Part of a small language model's weights: MLP 1728 SwiGLU.
MLP neurons of a small language model. Each row is named by its layer, matrix (gate and up: input weights; down: output weights) and neuron, and shows model dimensions 160-287. Each number is 200 + 30 x the weight over its row's rms, rounded and kept within 0 to 999. A neuron's up and down rows have the sign that makes its largest values positive.
After each neuron's rows, "fires in" lists the words (lower case) most often at its 100 highest values on Wikipedia text that the model never trained on.

L12.gate465,223,184,224,201,209,176,219,186,210,213,171,224,158,148,191,163,206,149,156,182,223,236,177,213,194,222,162,186,186,187,162,181,229,194,188,241,198,200,149,193,215,189,185,213,204,190,200,191,208,212,160,222,250,157,165,178,212,220,202,174,203,226,144,147,173,202,159,158,158,234,168,202,188,207,195,165,194,156,161,195,184,206,162,172,186,252,233,193,141,214,177,191,242,259,191,226,225,129,151,208,226,225,182,131,186,188,149,199,222,219,184,156,195,216,224,242,139,247,220,244,162,191,291,194,206,237,158,190
L12.up465,220,226,208,175,206,210,191,239,216,258,227,159,157,235,170,200,220,182,124,198,194,174,166,218,157,209,195,217,192,196,216,147,175,192,206,208,244,237,240,219,226,236,226,217,192,206,188,221,204,185,140,237,221,226,205,159,197,192,180,206,193,225,218,262,210,238,190,191,249,241,212,228,202,221,239,219,169,204,168,154,211,162,150,235,221,172,176,159,202,201,225,169,169,180,180,147,214,170,216,182,162,229,183,197,139,208,170,183,166,163,146,168,209,150,121,180,161,205,204,240,188,253,148,192,165,263,163,168
L12.down465,218,188,265,208,236,201,236,209,163,229,175,227,185,182,199,174,180,206,219,175,189,238,210,193,254,196,174,189,155,205,214,234,192,173,184,238,167,227,168,200,184,170,225,237,165,230,192,170,207,164,173,191,235,148,203,165,234,240,171,223,204,188,204,114,195,209,207,216,202,202,187,162,180,174,232,203,210,171,199,194,201,184,232,171,211,180,262,166,170,244,182,240,178,206,173,225,193,256,150,229,204,250,169,202,241,150,174,250,238,233,208,197,209,206,230,153,189,220,167,188,211,208,148,225,181,238,226,200
fires in: "to", "be", "can", "could"

L4.gate58,244,178,138,232,219,201,197,160,128,211,151,231,156,214,199,161,170,194,192,198,172,127,232,198,222,222,224,220,202,210,192,159,240,187,236,198,272,233,162,235,190,215,182,194,117,163,186,234,209,218,129,175,241,178,189,182,127,140,207,148,189,221,192,205,189,197,244,233,144,168,256,235,188,171,186,161,173,214,217,197,183,272,181,212,199,199,198,136,195,179,167,180,209,168,185,255,227,250,163,163,225,230,227,197,196,201,216,269,182,281,170,213,223,235,218,192,197,195,167,163,207,190,132,222,181,188,223,218
L4.up58,228,263,177,167,258,232,232,161,162,165,188,211,171,253,232,209,169,251,163,142,195,188,185,152,189,231,235,239,217,204,221,161,218,211,182,166,231,186,219,209,164,185,207,215,198,204,155,222,198,248,201,169,190,202,188,238,211,188,165,168,151,162,250,215,154,201,169,154,178,231,175,215,227,157,209,229,206,233,210,238,197,215,147,197,268,151,194,167,203,185,195,176,213,197,195,280,217,241,259,210,175,237,187,189,173,196,225,180,231,212,173,223,222,228,185,178,203,166,247,204,194,194,215,173,205,236,211,158
L4.down58,192,223,220,211,185,189,170,196,94,234,145,253,168,199,235,179,188,162,210,143,175,173,206,171,175,182,182,203,184,169,163,205,197,187,207,183,284,183,203,201,171,239,220,191,192,200,162,245,232,182,159,158,223,185,242,206,187,220,206,245,186,169,220,149,228,179,129,221,266,197,163,193,198,221,186,176,226,167,186,215,160,256,186,212,220,229,213,220,220,210,201,220,205,231,195,158,210,191,225,178,234,192,192,199,194,164,181,218,200,183,217,154,194,212,180,161,223,185,195,185,250,168,183,167,214,175,210,194
fires in: "it", "which", "that"

L10.gate1112,240,205,174,181,186,236,218,178,202,200,179,206,215,226,206,201,230,177,219,199,215,217,224,218,181,194,156,214,215,221,182,183,145,186,202,204,258,183,164,192,204,150,168,210,186,144,204,226,191,186,195,200,209,217,221,167,172,215,174,237,221,169,196,218,177,195,179,208,237,187,169,261,213,209,219,226,168,181,174,193,148,200,150,259,185,300,252,204,137,212,190,197,243,219,246,200,224,229,258,200,244,222,233,201,209,218,205,168,225,177,208,171,220,200,180,192,201,201,187,234,226,220,185,214,210,135,171,207
L10.up1112,196,238,159,217,158,145,195,220,240,234,199,191,214,134,177,151,208,230,185,236,213,238,217,219,268,211,199,150,253,164,150,204,236,205,159,204,184,192,221,241,239,170,220,200,191,200,160,242,226,169,181,182,256,199,201,198,194,168,255,217,165,198,256,197,185,197,206,234,225,173,160,175,226,235,143,191,237,235,171,160,196,198,133,209,271,154,178,185,200,211,155,178,244,163,273,244,189,247,212,195,241,230,239,217,225,188,263,199,210,152,135,149,206,174,190,167,183,206,115,218,206,204,211,186,177,188,202,208
L10.down1112,227,250,247,199,126,186,241,253,198,172,205,221,206,237,186,182,233,272,163,209,208,172,191,194,187,163,168,193,224,155,197,212,198,168,197,211,196,232,199,303,174,206,189,197,167,163,184,185,231,230,156,228,144,214,182,189,231,246,180,226,204,196,176,173,213,156,204,193,189,232,187,184,187,219,190,153,192,195,175,190,215,219,166,217,253,174,258,206,191,198,193,179,173,126,212,210,183,201,242,286,169,208,175,193,182,187,217,189,235,173,189,273,286,211,219,191,192,180,161,136,159,190,231,193,194,174,172,216
fires in: "in", "of", "south", "north"

L10.gate1219,186,209,203,240,202,198,196,198,206,217,216,184,176,233,251,192,204,222,171,206,213,194,163,232,149,234,221,211,214,236,177,225,193,245,199,204,225,211,205,186,203,208,238,126,210,208,213,142,140,225,214,225,196,169,196,224,231,163,175,158,148,234,156,224,247,185,214,210,173,295,201,203,189,233,216,216,202,149,220,207,184,205,223,231,296,260,182,123,187,237,266,193,183,195,156,192,192,206,224,158,217,203,220,193,210,197,209,237,171,197,173,211,176,173,217,197,145,220,178,157,175,208,192,185,205,170,225,177
L10.up1219,223,220,215,256,143,225,222,215,195,194,288,238,213,171,180,246,171,240,212,148,201,193,198,220,250,194,184,198,240,222,193,169,223,259,188,227,238,208,203,205,209,198,230,226,180,185,228,222,229,177,212,171,185,168,222,221,167,156,155,189,183,187,161,195,248,191,156,151,190,216,185,191,177,171,179,246,219,225,174,173,221,206,210,167,251,206,220,179,158,218,207,183,244,187,261,193,272,170,151,172,199,146,177,155,227,214,187,244,229,208,162,182,223,180,210,160,202,171,123,176,223,214,156,213,216,234,175,195
L10.down1219,200,191,233,235,204,214,217,191,244,185,285,160,210,191,180,135,174,197,202,251,196,221,226,172,237,206,178,218,181,170,193,242,195,242,209,182,168,243,203,253,205,177,189,145,243,185,229,254,194,185,227,230,243,201,199,180,162,205,247,183,206,212,203,223,220,215,199,202,218,168,244,204,160,192,211,237,193,215,271,169,185,215,185,204,170,202,214,208,227,203,193,205,226,198,184,166,220,172,200,199,170,203,222,208,221,177,244,199,189,197,197,188,153,218,176,234,194,220,192,165,232,192,178,265,160,147,217,187
fires in: "as", "the", "was"

L4.gate859,204,116,212,208,226,215,231,139,257,190,150,200,163,120,207,194,171,203,214,163,210,204,193,220,169,185,149,224,191,213,180,181,184,183,221,174,156,189,234,187,165,243,194,188,210,217,202,232,202,173,166,212,190,196,184,228,237,158,218,222,152,283,172,191,188,201,130,226,227,110,198,195,232,255,173,165,237,165,251,176,203,208,201,195,192,182,229,207,208,196,232,175,192,203,186,172,237,210,218,178,197,247,186,223,206,198,158,277,215,229,220,187,232,238,238,136,130,204,178,153,188,194,192,245,185,239,224,251
L4.up859,160,197,214,218,145,213,212,186,204,268,163,214,193,217,232,237,152,228,193,166,128,231,223,223,199,275,187,170,230,216,170,143,221,187,110,209,247,192,191,242,228,194,213,219,204,182,174,178,194,127,274,173,210,163,199,188,163,183,126,187,258,177,225,219,128,142,205,229,249,196,177,225,210,240,279,140,232,234,179,174,153,176,145,166,146,174,267,171,248,178,209,165,165,184,198,220,247,176,185,160,204,152,164,180,150,190,211,189,209,199,150,216,231,207,253,194,222,187,183,212,243,198,236,184,193,183,254,227
L4.down859,178,241,191,237,239,161,227,214,256,142,217,278,196,207,142,194,241,187,256,175,171,170,186,171,234,173,188,172,225,207,172,213,188,210,232,224,257,156,191,241,178,183,238,231,250,206,216,203,208,164,186,180,209,174,187,189,200,215,228,187,225,199,237,162,176,236,208,202,277,184,191,171,194,215,203,250,161,190,216,187,222,239,165,237,184,218,202,222,243,179,146,190,182,197,172,197,224,170,191,196,224,155,196,272,227,197,169,153,165,194,225,178,179,149,213,212,173,188,177,166,212,187,237,173,239,176,176,166
fires in: "after", "in", "to", "it", "as"

L4.gate391,226,173,191,206,151,178,186,150,211,253,189,176,183,212,215,233,188,204,270,194,183,209,203,204,104,261,149,192,209,224,226,247,226,193,219,182,192,187,166,218,180,180,229,206,216,214,207,232,199,217,215,170,192,175,186,202,195,209,116,241,190,194,220,228,212,236,189,239,181,207,173,177,198,174,205,219,233,250,155,216,256,209,205,234,217,265,153,222,240,183,250,180,183,225,164,264,227,205,179,197,206,197,241,216,196,250,240,198,190,195,206,199,194,220,174,219,212,188,180,202,218,228,224,138,199,195,173,199
L4.up391,231,196,201,182,201,156,198,210,170,168,161,152,263,251,194,210,197,169,228,195,149,232,220,192,202,254,206,211,223,207,220,235,227,189,193,264,223,160,223,280,205,160,236,208,213,229,154,179,176,171,161,152,180,189,248,176,164,225,202,210,121,151,237,247,181,214,195,211,208,224,149,200,205,139,180,194,190,221,171,201,193,213,219,276,210,198,205,165,193,133,181,218,164,233,247,238,201,235,195,152,185,221,203,178,178,167,169,224,228,186,242,211,194,173,205,201,239,218,180,198,149,201,204,192,167,127,184,178
L4.down391,173,240,157,200,233,210,138,149,194,172,190,172,214,190,223,171,226,192,226,213,156,223,249,235,236,170,209,202,178,218,177,196,176,194,211,192,281,200,216,233,244,181,223,217,219,182,181,189,229,160,195,227,178,214,211,177,221,191,229,262,226,218,180,193,192,233,227,154,224,199,183,206,219,168,220,238,180,194,199,179,177,197,189,193,193,195,234,215,170,189,166,190,155,202,183,205,165,248,229,190,171,260,141,209,195,168,164,198,182,228,279,196,145,177,185,169,160,232,144,143,191,218,145,203,160,211,184,194
fires in: "west", "north", "south", "east", "18", "side"

L4.gate1263,235,248,141,154,167,163,187,244,164,256,231,225,196,173,260,209,167,207,192,203,243,268,208,200,171,175,188,215,183,222,233,187,154,215,222,205,194,185,173,167,196,209,216,239,190,252,237,241,198,155,227,204,198,193,197,224,192,185,172,176,185,213,218,238,204,180,106,207,147,204,211,230,199,210,134,139,213,152,154,202,249,201,224,171,177,197,215,230,195,195,158,175,171,198,188,190,177,229,207,239,213,175,222,215,179,169,151,226,197,188,187,185,217,127,170,187,181,175,183,152,181,259,179,128,270,217,194,220
L4.up1263,185,128,231,278,196,226,230,208,219,240,227,161,177,259,222,222,171,244,211,211,251,207,232,205,202,208,214,196,203,167,171,168,221,189,215,214,176,148,258,182,194,189,206,210,129,202,133,217,167,202,211,224,215,187,218,204,191,247,167,197,159,250,241,178,188,198,190,207,261,215,188,189,207,203,174,225,247,184,237,170,200,213,243,250,195,261,204,219,187,247,171,227,217,239,234,155,184,217,182,195,198,173,220,163,183,254,235,247,162,191,203,208,256,241,256,244,166,157,242,156,176,216,167,179,234,176,220,191
L4.down1263,143,194,237,203,201,207,225,184,227,180,249,218,218,220,195,286,197,152,196,190,235,175,194,143,262,166,161,226,210,215,215,187,182,142,178,194,279,193,226,212,227,158,160,172,181,176,238,127,215,199,219,151,167,265,254,145,185,228,215,200,195,188,144,196,180,221,180,171,161,224,158,216,153,227,215,222,190,191,203,140,217,146,180,146,150,231,206,204,215,261,218,233,237,185,278,204,232,206,144,215,278,238,167,229,221,205,200,218,191,188,171,238,232,279,206,204,187,168,236,178,201,205,177,233,164,215,233,170
fires in: "of", "such", "for", "a", "own"

L4.gate850,158,176,234,188,204,228,207,226,228,161,189,209,210,207,166,227,185,249,209,216,172,210,213,216,174,201,241,204,209,163,179,197,210,172,194,232,189,233,173,215,189,227,169,206,162,209,186,219,204,244,194,264,245,191,198,229,202,133,180,199,225,180,187,215,217,218,245,200,195,178,214,193,149,174,213,203,191,261,232,181,211,184,185,255,189,219,209,134,181,228,199,214,211,184,129,244,201,189,172,210,262,229,201,136,202,141,232,194,199,160,167,206,204,192,215,203,219,214,197,236,199,163,200,210,202,158,261,240
L4.up850,237,219,192,218,226,208,203,225,140,223,198,191,204,227,216,150,195,229,194,190,213,192,123,149,215,203,213,215,217,219,165,149,170,114,115,199,202,166,127,136,199,218,230,216,172,185,227,209,233,184,195,204,210,162,203,207,214,233,214,273,253,172,225,236,291,240,222,224,195,203,141,200,242,228,240,192,210,210,207,191,144,228,203,218,159,253,167,207,182,167,219,236,201,166,221,139,162,188,183,229,211,224,202,154,151,161,170,185,148,166,182,203,269,161,196,230,191,188,283,197,189,178,228,193,223,226,212,170
L4.down850,214,226,202,229,244,193,179,236,203,186,251,229,210,208,281,238,197,250,188,169,251,202,173,184,227,217,255,187,238,181,158,211,218,192,174,195,218,176,206,194,181,229,168,197,235,182,217,199,211,183,222,178,194,241,146,242,200,193,210,160,242,235,230,228,197,197,230,250,216,193,205,219,199,201,217,192,243,178,176,175,222,224,261,236,191,185,212,191,177,241,200,200,251,239,247,211,153,202,162,174,216,209,216,162,142,156,212,200,226,148,213,193,140,223,130,179,203,264,197,246,216,210,174,177,237,269,214,184
fires in: "has", "have", "is"

L4.gate1203,230,206,227,208,244,232,229,211,182,205,144,209,151,242,228,186,199,144,229,167,203,181,169,213,166,174,174,184,178,198,149,172,219,241,153,186,200,232,145,200,248,195,208,205,184,232,201,177,171,222,236,203,176,207,238,203,214,161,221,244,234,236,212,171,232,249,200,219,200,218,181,239,266,251,174,222,157,201,168,156,256,239,180,232,199,169,198,130,181,182,204,205,179,182,215,202,118,209,173,232,211,209,192,189,205,211,215,144,174,177,228,220,202,148,203,200,166,216,178,174,219,177,266,240,213,172,254,202
L4.up1203,203,216,164,245,211,200,230,181,219,214,245,175,215,227,207,189,208,224,199,220,195,194,200,226,226,219,203,221,214,219,207,226,160,233,160,207,280,180,197,177,181,182,201,224,205,229,257,238,245,154,255,256,232,158,173,160,187,182,195,168,150,154,210,230,163,192,186,179,185,260,204,181,202,269,221,205,187,196,218,232,203,206,207,199,208,172,219,154,177,219,222,232,212,247,253,194,234,275,176,185,183,232,144,186,224,172,197,173,225,212,243,245,201,219,171,161,210,199,171,236,173,209,227,199,167,196,191,204
L4.down1203,149,212,200,203,178,208,226,182,157,192,187,210,129,226,191,205,177,184,213,193,182,210,184,185,188,234,198,228,193,252,202,200,209,236,181,150,216,236,204,221,164,213,193,244,214,136,213,187,192,172,194,173,190,230,243,168,145,165,244,274,163,176,176,201,167,143,208,149,194,183,238,218,189,227,220,189,160,254,219,201,162,205,211,176,228,203,241,170,188,227,165,183,196,185,181,223,201,218,213,197,213,219,197,167,229,173,195,200,222,232,212,263,178,209,190,228,173,206,220,243,242,201,228,226,208,200,229,210
fires in: "as", "was", "have", "been", "is"

L4.gate1024,222,193,232,118,229,189,145,194,174,162,221,281,148,180,174,172,183,218,173,234,238,221,162,183,199,198,243,126,177,280,204,222,196,211,182,205,179,228,210,197,200,171,196,214,216,201,161,225,244,176,160,205,179,212,209,230,182,153,190,154,222,179,230,245,187,226,175,186,225,179,184,171,195,237,180,179,193,222,249,225,155,231,204,259,169,221,238,175,189,236,194,244,180,174,241,249,232,174,222,214,240,182,175,177,201,224,131,241,200,182,153,200,173,154,176,216,225,188,196,233,223,232,236,227,200,230,184,139
L4.up1024,240,209,176,206,171,204,179,189,235,251,204,184,189,186,184,151,158,200,218,205,184,282,198,200,229,199,221,213,154,163,174,152,193,197,170,141,200,193,260,181,232,197,193,194,214,197,207,244,193,188,201,236,172,238,179,196,200,170,241,240,241,212,123,159,199,189,205,247,154,180,151,184,240,211,192,177,192,163,149,181,206,191,195,134,244,207,200,178,208,263,179,157,210,178,162,194,202,155,210,198,229,169,217,228,224,197,217,207,166,157,213,195,184,183,222,182,124,232,209,162,196,229,226,247,156,203,170,176
L4.down1024,174,168,225,199,212,222,206,178,211,252,225,178,163,233,145,233,168,212,211,184,209,198,185,245,217,195,209,240,234,215,170,115,189,231,245,185,226,204,175,204,198,205,196,189,187,179,189,212,259,254,184,151,153,177,163,214,200,191,225,180,248,242,234,227,214,198,197,164,197,167,178,260,216,193,185,195,251,193,130,142,167,202,193,215,201,158,178,202,173,197,262,226,215,195,154,207,163,162,194,151,245,171,228,239,197,191,209,193,175,149,228,205,190,178,167,199,210,204,193,156,212,210,173,221,262,206,219,207
fires in: "not", "a", "no", "court", "t", "legal"

L4.gate212,184,272,224,201,217,149,226,260,158,201,215,219,192,200,205,196,234,221,246,244,203,237,207,193,204,206,226,206,198,205,227,162,222,182,214,260,165,182,217,219,245,193,218,202,209,211,225,230,234,179,178,186,230,220,209,272,213,239,164,232,149,161,227,221,228,249,185,128,224,177,209,201,191,202,239,194,204,214,165,214,207,221,196,198,232,229,163,172,222,198,166,227,255,183,214,212,180,201,132,200,145,189,216,218,200,231,195,191,199,176,218,196,181,195,176,242,151,221,194,222,233,245,176,201,195,213,235,205
L4.up212,203,199,205,165,162,210,179,215,197,192,110,192,157,201,222,192,209,212,137,243,176,182,252,187,206,198,226,238,190,141,185,174,184,161,248,203,197,185,198,197,245,211,160,159,179,176,207,213,198,201,226,198,151,247,223,198,213,289,179,210,254,197,218,189,154,266,236,192,270,187,228,222,198,207,266,173,195,218,224,182,172,141,185,216,189,184,191,186,231,217,131,210,176,183,202,164,218,140,191,199,190,208,233,186,178,174,194,166,196,254,193,152,184,194,163,262,159,225,215,185,173,174,238,182,202,204,220,188
L4.down212,148,219,236,227,191,218,213,221,234,197,149,238,197,180,207,242,143,211,252,200,165,210,147,254,190,227,217,197,157,156,198,215,250,222,209,167,110,275,182,168,258,166,204,224,175,176,181,163,239,184,157,175,153,185,178,240,171,225,201,218,205,200,147,200,175,249,219,213,190,257,218,158,228,207,156,208,227,226,184,244,165,229,167,197,231,154,157,198,198,237,129,194,214,179,171,186,263,177,176,248,159,181,196,182,205,239,239,230,230,179,159,232,225,205,249,198,225,168,250,176,251,196,252,197,165,211,206,191
fires in: "a", "that", "open", "bell", "opened"

L10.gate536,159,179,201,167,191,166,190,221,207,167,187,244,143,174,166,221,194,196,184,181,232,225,260,210,203,192,240,165,174,134,234,224,198,190,206,212,224,229,222,189,162,168,182,162,186,178,174,196,237,233,176,201,164,183,214,196,230,225,153,239,207,122,158,162,207,186,226,163,195,149,228,230,241,230,152,166,199,219,241,179,246,159,165,235,134,216,223,167,204,208,180,206,211,117,142,193,151,228,260,157,193,205,198,227,223,228,164,208,245,222,168,187,240,224,224,175,203,202,241,184,186,144,217,151,217,253,150,207
L10.up536,206,210,173,209,225,175,217,226,251,215,185,187,275,170,151,237,224,222,160,259,244,211,145,196,213,184,199,171,206,156,175,175,240,217,206,175,176,230,176,180,229,206,244,162,173,142,199,216,206,146,181,165,227,194,193,223,149,249,177,234,248,147,198,241,193,228,169,219,214,177,241,207,256,214,151,142,243,206,192,201,215,214,207,207,199,204,180,169,204,234,191,184,207,150,124,200,138,188,154,227,199,221,189,234,228,200,283,191,142,200,171,176,210,196,178,166,208,171,211,221,223,195,236,197,186,147,171,206
L10.down536,166,192,161,163,190,179,223,208,204,230,114,167,184,190,227,246,181,173,170,221,176,156,167,252,226,201,180,227,197,191,163,227,221,231,195,216,202,204,202,238,197,193,137,187,158,195,190,207,187,164,195,220,237,254,172,177,210,153,204,231,136,193,200,223,251,217,175,181,185,120,245,214,170,254,194,203,164,207,228,197,177,190,219,193,163,191,166,198,189,167,241,204,218,223,198,193,249,222,232,203,231,238,209,203,218,183,212,252,192,161,223,231,140,201,190,204,199,188,193,195,303,284,182,174,150,233,180,147
fires in: "has", "have", "had", "with", "a", "having"

L10.gate1334,182,171,200,256,162,182,207,164,235,238,205,229,165,214,193,153,176,178,167,253,224,159,126,218,149,194,231,212,242,180,228,205,191,200,196,205,191,194,212,108,210,198,234,134,178,261,149,162,182,187,193,207,182,253,196,182,187,171,178,242,205,203,137,198,177,157,185,197,179,166,182,190,230,209,178,212,231,208,204,236,255,182,155,214,131,199,205,237,270,261,217,163,154,197,217,200,191,205,197,234,210,215,196,200,214,180,215,201,148,220,239,218,192,205,231,168,197,217,180,192,183,234,146,201,241,185,266,171
L10.up1334,229,181,220,214,200,165,190,181,167,250,194,249,263,159,209,199,159,188,201,263,197,200,208,191,206,151,195,205,182,217,194,164,191,147,223,224,201,257,177,175,242,237,274,237,199,175,176,224,185,190,182,195,199,144,222,221,245,177,198,200,183,234,224,216,188,182,156,164,201,189,194,155,157,221,183,148,225,183,237,229,271,222,223,199,112,245,182,190,161,207,204,220,173,198,266,135,224,224,205,199,185,212,215,261,225,228,173,211,169,181,225,163,159,209,149,233,210,235,205,239,208,196,161,160,217,171,187,208
L10.down1334,243,212,239,215,179,203,234,142,232,171,167,150,210,174,194,174,167,193,188,234,194,192,228,190,183,222,178,169,184,163,174,194,199,238,179,206,139,251,176,225,190,211,157,194,197,238,181,207,211,215,208,230,184,210,142,196,203,235,234,216,245,185,233,198,190,219,213,143,223,184,185,242,204,162,232,173,206,163,212,135,160,205,234,220,192,209,201,219,200,206,159,172,210,186,192,203,254,176,230,191,206,214,217,248,188,187,224,243,217,208,176,172,207,225,207,226,240,213,238,208,216,207,180,221,134,197,186,167
fires in: "the", "s", "its"

L4.gate1094,237,225,199,210,225,208,187,226,166,205,207,206,148,154,242,169,165,249,157,211,193,248,217,206,213,224,190,189,184,205,136,196,192,242,228,162,181,217,192,173,176,216,198,178,176,194,137,197,165,203,219,217,178,206,170,226,172,165,156,217,172,243,229,169,165,192,199,230,194,189,149,267,204,191,208,183,168,222,194,224,139,176,228,171,196,252,181,181,194,241,191,159,249,198,202,181,188,203,185,185,205,216,257,217,182,261,185,179,195,271,215,177,202,165,247,189,149,218,162,205,211,197,214,235,218,190,173,214
L4.up1094,161,192,253,195,179,150,282,147,135,209,219,214,151,213,237,195,234,189,184,241,232,215,169,140,205,230,157,218,221,176,93,157,225,219,167,219,256,173,182,218,204,123,186,203,250,175,233,232,204,174,215,229,210,212,191,233,153,202,203,196,178,196,223,228,200,208,179,230,194,183,180,209,205,158,179,205,227,204,230,267,239,218,150,196,209,184,232,183,202,211,195,165,209,234,170,192,170,174,205,232,145,200,207,186,163,194,216,171,204,227,178,166,180,165,197,213,213,226,176,215,200,194,193,179,223,216,164,200
L4.down1094,188,216,252,210,210,136,265,204,192,204,192,222,156,216,139,128,193,216,157,157,210,190,180,195,181,138,169,239,229,207,201,204,194,182,210,190,165,254,189,150,210,187,243,205,237,198,166,295,253,204,199,236,246,194,183,195,176,200,238,204,201,206,203,198,173,179,211,157,167,194,208,198,246,189,210,183,205,215,193,191,191,211,171,186,146,152,187,190,210,231,186,219,180,211,175,191,216,198,229,194,138,229,182,196,186,214,196,214,216,193,267,207,196,237,242,203,178,155,121,220,212,184,256,187,222,190,219,227
fires in: "would", "will", "may", "to", "could"

L10.gate1295,147,208,222,164,249,199,217,159,213,193,231,173,144,112,209,191,241,216,201,234,244,225,218,245,218,188,180,199,124,176,221,199,178,220,225,171,218,210,248,169,184,195,223,223,192,188,238,247,212,150,190,177,223,226,254,181,176,204,208,198,211,194,208,202,178,235,147,194,214,183,185,210,143,183,217,192,223,165,239,233,197,209,240,291,197,173,184,143,193,191,171,195,224,189,177,168,237,175,204,171,188,182,206,218,216,224,181,215,183,177,194,213,177,240,191,220,215,206,266,225,226,216,179,154,222,230,209,218
L10.up1295,174,180,171,211,187,162,216,215,195,234,198,168,176,177,151,126,191,191,248,166,223,191,202,189,198,198,216,167,195,189,191,221,200,172,197,254,220,244,267,177,192,201,177,196,147,205,228,227,206,218,216,251,147,206,215,175,180,213,230,172,191,200,225,269,183,192,210,197,207,146,220,180,203,134,195,186,251,183,173,174,198,195,248,239,206,250,185,186,150,207,220,164,209,215,211,247,195,176,253,210,207,131,174,180,180,102,263,224,200,264,174,231,201,187,139,202,186,203,220,221,200,248,161,152,155,203,182,171
L10.down1295,187,195,176,220,188,149,201,219,186,172,170,187,185,182,187,266,187,142,148,184,183,200,185,214,240,216,228,206,234,241,152,201,247,169,156,176,169,269,145,157,221,231,217,210,253,181,232,244,224,132,115,152,218,215,220,173,191,174,196,199,168,187,192,212,205,194,219,210,173,171,175,198,197,185,202,217,239,197,207,209,175,194,184,202,164,225,253,179,177,213,230,255,225,203,186,189,231,178,203,171,202,142,246,190,179,239,175,181,228,146,191,229,231,200,192,214,217,261,193,226,204,195,206,198,197,203,223,225
fires in: "the", "has", "with", "s", "have"

L12.gate724,228,260,185,182,197,199,228,210,220,236,181,184,238,214,174,211,198,189,176,127,289,207,209,223,185,161,226,195,183,190,151,171,202,185,266,194,55,219,176,218,199,160,236,213,173,157,160,189,175,222,228,188,247,206,184,197,194,217,170,182,181,228,180,179,178,214,160,277,160,208,198,180,176,166,181,160,204,172,233,283,223,214,196,207,196,256,208,195,167,168,160,233,226,194,244,200,188,254,226,191,230,175,236,210,207,211,140,218,180,242,163,177,173,218,145,165,165,217,218,165,246,228,196,240,222,179,172,206
L12.up724,176,159,182,184,157,238,194,198,209,186,198,186,198,195,194,194,174,202,196,168,213,223,184,176,228,196,191,204,156,137,165,195,214,221,233,175,99,237,177,218,237,171,202,203,186,205,224,247,247,216,210,170,197,174,175,246,169,170,247,227,220,200,229,198,195,255,198,251,127,201,193,163,184,192,214,154,177,222,211,200,193,199,207,220,216,233,180,144,170,211,152,245,223,184,243,253,208,211,212,223,177,215,233,184,215,237,180,137,205,213,169,245,171,185,211,203,199,236,238,226,201,253,196,192,209,178,218,204
L12.down724,215,184,155,131,194,226,170,186,206,179,176,206,199,168,157,184,192,241,205,145,195,172,180,178,196,207,213,178,183,211,211,201,232,226,210,192,22,253,200,244,183,186,181,203,204,209,192,206,194,193,180,213,186,241,229,269,150,194,226,217,192,189,166,262,199,248,201,198,158,194,128,201,157,228,199,188,234,177,173,195,183,218,202,177,229,208,192,198,166,194,186,210,170,215,231,218,182,203,207,181,173,256,213,260,180,234,164,158,238,195,180,209,186,199,187,236,224,210,268,184,226,170,226,166,196,214,186,172
fires in: "a"

L10.gate228,205,214,213,166,204,173,174,219,131,222,215,196,199,173,214,192,204,179,185,206,184,156,263,190,145,185,154,236,174,201,209,199,205,188,181,149,223,207,215,122,198,203,172,227,228,243,178,208,181,184,231,180,199,197,158,229,190,174,162,226,152,181,220,205,214,235,171,205,193,185,181,203,193,246,192,182,218,151,179,262,184,168,207,276,158,244,227,211,199,202,207,234,198,195,216,162,144,194,206,161,215,214,195,218,227,203,174,221,142,198,212,192,260,204,198,179,159,166,218,194,228,222,202,222,242,149,213,216
L10.up228,183,146,186,181,215,189,233,199,179,207,246,186,202,233,207,202,199,244,189,180,181,210,233,195,152,237,214,236,219,187,227,239,201,194,252,214,210,228,243,86,212,225,270,195,240,188,214,231,238,198,165,188,175,171,203,185,240,201,199,156,178,176,215,211,213,239,160,197,182,195,233,193,216,198,206,204,259,194,211,186,199,228,229,172,167,231,150,168,219,224,266,217,243,157,226,183,221,179,191,204,162,185,212,228,232,157,236,160,218,194,200,206,205,214,145,172,175,177,216,234,196,234,194,155,193,200,171,147
L10.down228,222,181,299,203,178,172,247,236,180,152,171,232,136,146,192,219,202,201,203,237,242,197,189,200,233,243,243,201,234,187,183,188,212,202,232,169,212,206,177,190,159,201,186,196,163,211,191,255,160,192,174,157,140,220,197,162,156,232,203,226,182,203,199,203,199,258,164,192,204,197,206,201,199,147,172,218,200,236,167,237,181,223,194,200,184,211,180,204,216,174,131,194,184,231,218,247,197,198,229,169,137,176,224,159,193,248,231,208,231,228,171,185,179,207,200,182,187,176,155,175,213,137,189,169,153,226,217,198
fires in: "the", "a", "their", "of", "s", "its"